{
  "n_kv_head": 12,
  "activation": "gelu",
  "norm_place": "pre",
  "rope_fraction": 0.25,
  "qk_norm": false,
  "bias": "all",
  "lr": 0.000609,
  "lr_head": 0.0075,
  "warmup_steps": 424,
  "decay_shape": "linear",
  "doc_mask": true,
  "train_tokens": 1021000000
}
MLP neurons of a small language model. Each row is named by its layer, matrix (down: output weights) and neuron, and shows model dimensions 144-239. Each number is 128 + 32 x the weight over its row's rms, rounded and kept within 0 to 255. Numbers have three digits each.
A block is one neuron, or neurons of one layer that tend to fire together. After each block is what it responds to, as a language model described it from the Wikipedia text at the highest values.

L4.down344:179135112143131091150137163157090099134078145127102154080160127136128100101140127099128127120162182095184133091231155163149119141124136140139087120158110149154139173125128134094090179160123100165105166098132130150124095112099197155209099114148131124102092082121153113128131139102095095105
L4.down397:109123159163178068069158089130102122149158150167120107099118141078104145108075148137081076169173115080153102067137182117097198137115081104195128092138107135182167084173169123156089140104094135185120125176142126159142111174150086128137067145137078121154095206131177151145125170113134158121
L4.down1103:120130063132081086164135177156121144185134125142101160111169132119132176129115134123162184113163150096186095106203111151122088112124113134148110120107080156122088107158135082117101126085154066094077156086140167114091082145119161161160115097155074173104093151116090105108097095126172127118
L4.down1722:145119143158095126215131129096116135101088140178091153121131145158113162108144107114148132097112137113166107103183117137176085172120128181190096102106128181083106141076169136087091135151133135064107096086090112119141116126123132111147078138121166116064116144164143125097121148149140067154
L4.down2075:044098144079122127203136160114142169154095116124167118096074163090138151181157168152132202097160091088183102160140098156169075129069113126169127089132160063172129091198099144121182132137149155100105107152145066107147149126136121123138103054089152100058120059127107154123138154068166142123
L4.down2558:167111100169086172123108163122121138109099104130090130126099094100144082116111167136147078109135165085182086136198118112155093169103106177207157112177115109152205109137143082119152120164092068103084182107176151138116134087099137130133116075161120091127057108150152160174134097133152143171
L4.down2953:091112092090156117146119167093055139146070156133136101108066207122111140158113112127100154122153206151195129148154080107162079111095120120144119118145138093103109186138120080126131135193151139129140143113160158139109110124114110174152076108080150102145118135127149151105066113095110163090
L4.down3059:159138111170138119125118194140033165127169141114172138072137086125125091113153150125148071090108119107128124126140124130099099142115136094150077124172149125136048129114107101109102093169103140138103119142072147134118085082107171152105083125116114033129121109119097130134140123104134116092
Word after an article

L5.down553:164083172185142066164184118136143123153127057155152159103115137172136147154150093132149112127080136148178160136170162170129177111200135092121125096137086070126106171103128101045086137123162122132138134178127079105164083137122091107119153076207097117117143171194122123163153060081083144115
L5.down2218:110113105097147146093120110191129122180112099108164157169109158144153144171112138114111121128081112150099170081133187153118144133171127123124110104087113178085108138111106096117136082127148080123171091111098012132109110171159093208078091086086162145122152141140127168137115084130133105062
L5.down2655:144094061165159082166180095103135111113097141157135120115087146104150166152120114129091095069114131171088193153149135185191195110131072130125133125106129050052087172096130108135124071148209111110145078121081116083142148144114135129131114084103121145137121131115154169153107086124121127124
L5.down2852:127140108154116143136147101105165146109121117102122127191131131055079180163167171102148157123148085184135157121105120144112131104154131145120106093054132105071128117126132132106165066083170106138141126091098145118142134164116123147100166115140105123117150117168131166149140149021138099086
Transitive action verbs

L3.down259:140164160143150123139148151135135159155146154094135147116133132125093129149069068117176122160086119123108091157141186093098140135104112135139115196085043072138091175098140123129169080089127097092166078122123159186131086112152058106117161144152142170153132106075147118100061154127085157076
L3.down2615:114194166129186126162117164141163145115157146140132205118118121125093108097088085108147126176109123131172148151137134107074156167119106141136104171090113120228045152090103111133102089052131160106176107131132141155158106104142093092143151143122138144155156127075146119118085145121075124082
Process and activity nouns

L3.down1491:116151100176124109160159167099123150105145087131092125157184098102151104164107147127158141152080089143132124155096147132130122081149134136178112171107155139174107155105151122159124128114108149139137101086175176077113138173146098077169124138162170177132107161104103109208110109142109135112
L3.down2643:124121090173147153194156122139157162099103128114157182060121092124116139154095137152138134136133124080142149151154168160164130141169146122149158158145094103103133164133148146108109139136128167141107106102137154109106074135137142020138121141132139068069165096158106158141204127081133170092
Head nouns of noun phrases

L5.down719:182132148103142129132129143145143083122141119124107113050168104133117163152094128139135142132131159084116174095115087120172202146104143097114143155175096059107063145093161142075081161119152151126119149056146106148108123103102146165144137154140136126186077129112121154138129128095102133135
L5.down1846:129146098146157124167147041139102109153124140146157071183160199097123089134092130128147165167128072149113165148159124152098149121080078193130113107139121141170168090142180116135124101159137103140102085085095092108148153125103146110132115125059096094139100171106115138165099131130092132163
L5.down1872:094138125116194080134150133148142116134093119107138143090126130198127139146100157118117116152064167141144183110119185123128154165163112176131120144154122112153135107146118125096113085136155143191129119141088140095128156127148145109130157169117118123101152117156126136153125117123118130106
L5.down2307:099138148144159074134129096122100114153077141109164145119107139164126096171086134128093144176133120076148173114179159098129143126144066146102155142144104172173163118189141154097132088156132102093121101169091135101096140083157140098145128128110153120126132111189134135136157139064092179093
Post-determiner noun modifiers

L4.down402:137110147214153173077149074145102139120121164143139084080079134099121137160125052104093119132137105147168129075110161161067208093098133089143159126105180098094181176113142093092182171143125155083110107112137184140117149180178059130129216075143114128176120112121192113096033105102136162114
L4.down405:143144139125200134203149147185120174136121152078156145146099142136122113123106129159110199110139077118103155130141108162143153105136114123134133116105118166127116159156129126092094059123144132155084087165111083124112143086084106095125114079136105145097147118097165106123142130135125164060
L4.down603:112182085183100129085086145144154181136139192102121179178097130150179115159108085102134148158161129110158158125132100163185126142077142113138114112170119151112170117144099108090166107166099116097071157113132172127142131073130097206112112089159095120139076127138122093097118135146117136062
L4.down1433:095111185130162160138112090131075169160125132050162116099078176116119149128116116139095220177147108124146103118097141168166119136116127064137137087108139130113127160198126139086162094153142141117150082151141091136072119132101098124084127098129089154079181097135117150099134112144178212093
L4.down1942:157098165114197125178090088128088162151164122130137148134091146101151165168123131132099176138143119066129158127110136138133193111156120132160127105116129116097141157145120144119095065152159163117100042135105081110095118145079135105111128083111089159124160158122128148114145135169150124082
L4.down2794:108101156118145193098086117107104163150113134081184130085111175093145140148138133121151115162221131113145094126092130108118177128130142115154188111112146135132151190203105139077117122155159128132108098131132069084105145118160119084124140116118085146070186101127119080124173120146149190081
L4.down2871:195106153170151116117118158142087147155094175112149212135149142156118112085059129073094185153141106115155082112128135156140131116056143125169104124129134150124112140136134082104171121093118167120124111114110145111132134159096086140148175106153112132063150123180086107092126131131124174054
L4.down2966:135109140152168189127132118166133157072106074150136124143122119149177102190127128135136139117119173064124098123139100095054142139154181167101161152155145134110164155116137138131044145145126078091108039119119083111101166140141076093137086098106124125089151149182189071118078091167091150118
Phrase-final head nouns

L5.down1342:139167138158119094141119081154142181116091154114066169148114133105068131102119088177120189169157120152166128139085132156125087086135128144133127068123136129074136115080158093132150131149153161167131131160175114103114181145114137126142091115161166103145152172124102149147143098098102157085
L5.down1397:112146112142146076155135081148129120129133114114119139114101136170115143115127082109148181098131140083131127147133140098137115162165159186199149132115128136142208155182110115130115119231139106103106107148111128107136115134133150115150121083064085112127169132113185178141146082114113086145
L5.down1646:163133158077128142146103162121106128101083162120147083042118133117183144157112138153220110114128128180084145151147094116139098143056102110143135140082123084142151141096135146159173128125154119161123151153161118132107108190135181100126073122171126139136181058112135168090175131142141114161
L5.down1774:085114123095132154109114132089142129120152192125163111202104124083139164156091111096122126187149110160136112126092092124143082134120091120136139094121151121144090109146138101144060143115067117174139088123140144135085140173075134117077121055115159133071121109107165127105127154105181163125
Institution name endings

L5.down497:141114105095142138117146165101104138122058107101118207188165178093180106157145176087120172090089101098145141103148101080119153131155055189164138125095201144072142147159195084151055097170127077144104122120083159182169130150176114119147105164090087108063091194151152115132166098166127118094
L5.down1380:097095143142077077181116146141073133160095109118092176204167183120124153106111071160127134158151105121122145166150155094145092112132099067095152121135112116063119130078149045117183101119104093161178125089132107089092203101161128171151108140168121150176198167093181157139128161145100092119
L5.down2123:157122127094102073162125161166124142113100077187169061099065090121140119120149135172132139124157110131095125147109080156115091133078059106125193123145140089136180125120104158160135117139114115173116096152206173130133088131120117153106119117075139172116149067117087152113159181144181116111
L5.down2244:174051182142144108155195111101127153124102114132108166125137122161124146133123142159120177140111097107165137119146120117130107177104098152175105094116124167111113111122202116117176062157153119152120171176091147104140161103146107087112077169146087163113152116150127100164177167100129130086
Compound noun heads

L4.down36:112083112121189112097071134124111123079121183142169133113107114160124164056103131124113088178180157124098110183084152094080110094093131129136136127176173124124116159105104105121126170117138222174151068179140137139117099123101146138215151134121104154159100072104123070101160152098095089163
L4.down228:183116131134159103179124122068150118058162136184158040123065119137098130103116125209157049138097121184099175149053111119151144131099151139117113123159149075104132158089122160146133092100194191152180070193139113067110172153140171159186147138083146137137111128161111144103151142144160118122
L4.down408:136126107136079108063140148117103155113110196143110100177098129079086122094170181125086177146136066194128102121085136161135159099120099088058115077144120064133152105203087083135210120120118118182208135132175160152180167122099100116116119084098146126131125174116154130137130115148154183164
L4.down1089:115188118146130072133147230097123109089101162131131099161057115090138088111142133114142171149142122146140183139107130149141142164090150152107050139146166105180113144194133159134151122095109074115186148094121081201137032137114124138146165119115127091148173170094126095091121166143091159173
L4.down2439:196157066078128138119124111122135159051122127145142115160161075151181127082186191109150127152145086150111141118129124082128144188129146125090066139127094099130109060122138107169117189079134090116152104121108123140161176120067157083179136139170145121112177149139114145174193162124134089143
L4.down2460:132107172152113158104142125212118131103130140109150140127132122171120131164135080139146190128105101084142165167108127083135132166086087150160089104114115084152104082173152127063094086145076101108103144110083193161156116126080068066168101153154156156085181132128110080093127137136197105170
L4.down2494:171139118122148091110129146095169092127118113150132077142080128145094081174111163209103089152165168124075100101137100180134170146116142108061097126157114126082128104128153180166155137117097180142188144123134108153114104101113172183150178087143103144168163188134121143122097139082211113122
L4.down3029:157131106138141152123153076082118124141151128141166146106148121101093101121099126155075161165057112106174073102103153123151172102101124093141102179132073146099121115108106108128204112162080111127143112108118132144141128058142096149110143105184135138151188142160130179131123145114104155233
Predicate-start tokens

L3.down88:059221123127181139155164113083134143091196156154156144133113185084092096150142139182103127136135130165134128148151090161148099152079144081117111130158117147119082100138109132114122101106124175099139086142093134072109160100120154118104144128125108129160144134069168129149163141114122123104
L3.down604:134151132146128118130139153119142125133149074138145090171162127081092161115105118140163107116152109110137116116144114124133139152196143122120098160164132177112091041129143183146112147166122137136097116126182174172097092162182165139096149151153131111145070155099121121140126148090162200120
Word after coordinating and

L3.down2136:098101143125093149072110090138139078101129138171099098184075083120176135116156141151139071127106170101129132106185129118140099091138130188125139099124113133108144143132110117102167110119145087144106125093165145139161143126170115135146096141147133101101083120121125117102133161128075069184
L3.down2332:197101101082119149103110096151197101112086100127120116123093094129132062194119201112108135131108132112094122126118112183156144089130104189134111123120126118110132112143088115133127163111131150118097129111120110114109137097148129115155103167108159079060102128163109154171115158110138128141
Word after copula or article

L4.down43:066140113126109112149087141096149105120138126127103202134173108129118124113200151113130132128113144044164110103139131154117087181106123162060121127128130227100112072111144194117093142090063112081098123104065149170157040129081108090179115140082114128104112150144133131122097129111117153138
L4.down486:142139093162111153106154166105119179160118167162098139145139158169092096083089106083140178110136091109110090161117100183168123110134127085137117120094073114117167175114134096144124080098095067202135143108109152172121139157131148119105115115121086104143083108147151118149095140152160148103
L4.down750:083058165135075075106098110122123167126125165100153148108088085124170181128138100125116097131109131121103078113126124142122076182115115108080125116137161140129154121116147131125153130103156108133149188171180131092123163151151115110098097144122088077117116106172182104141110142059113119104
L4.down1152:109112145110123152108077143169130161149096107158109145152153144114153097071133147108139047148101163122110063114127130109089101142190158163134147141138130101117099133071175129072138150134124130148162149066097160104129129070137133135139113167106130148142129118097120135163094071120102098154
L4.down1556:113123131070151143075118097172112119151133153082191139178135135076156218155116155118120079122091140093115093144119112128065126162115049136091111093119121175105124070065117119095153130115077105151145164095121122146151174119152162109119100145120177118114123187105117115135135131117140110114
L4.down1879:156191117129173116149147155181193148140163102129123169169121076152102099191130192079088130102111099146121084128135157116157167186103140140067151106099081164150093120120109171123156174111117070063129133162138065176150153074150130043163154149126168081108144122079067118171088173099142082137
L4.down2528:195131153104179143142144104174117115110106100131093147132161104101132130173092138182146154126157083136130103116138131129121145105087078134145130078121190071105103111085096141089157176134138116155097104149130101169114168162178164142116145140140133123117195126099145105123086166123097138114
L4.down3005:113133108126167137135139162124093135174168169109081145083155136099153105166117137102140126147178142102092132129109094188127117143096079129136071108098123075143208118138168157127176108157134127132061120154122083173110148112184115176116153111149165138112077121079130160185097085162140139130
Mid-name continuation tokens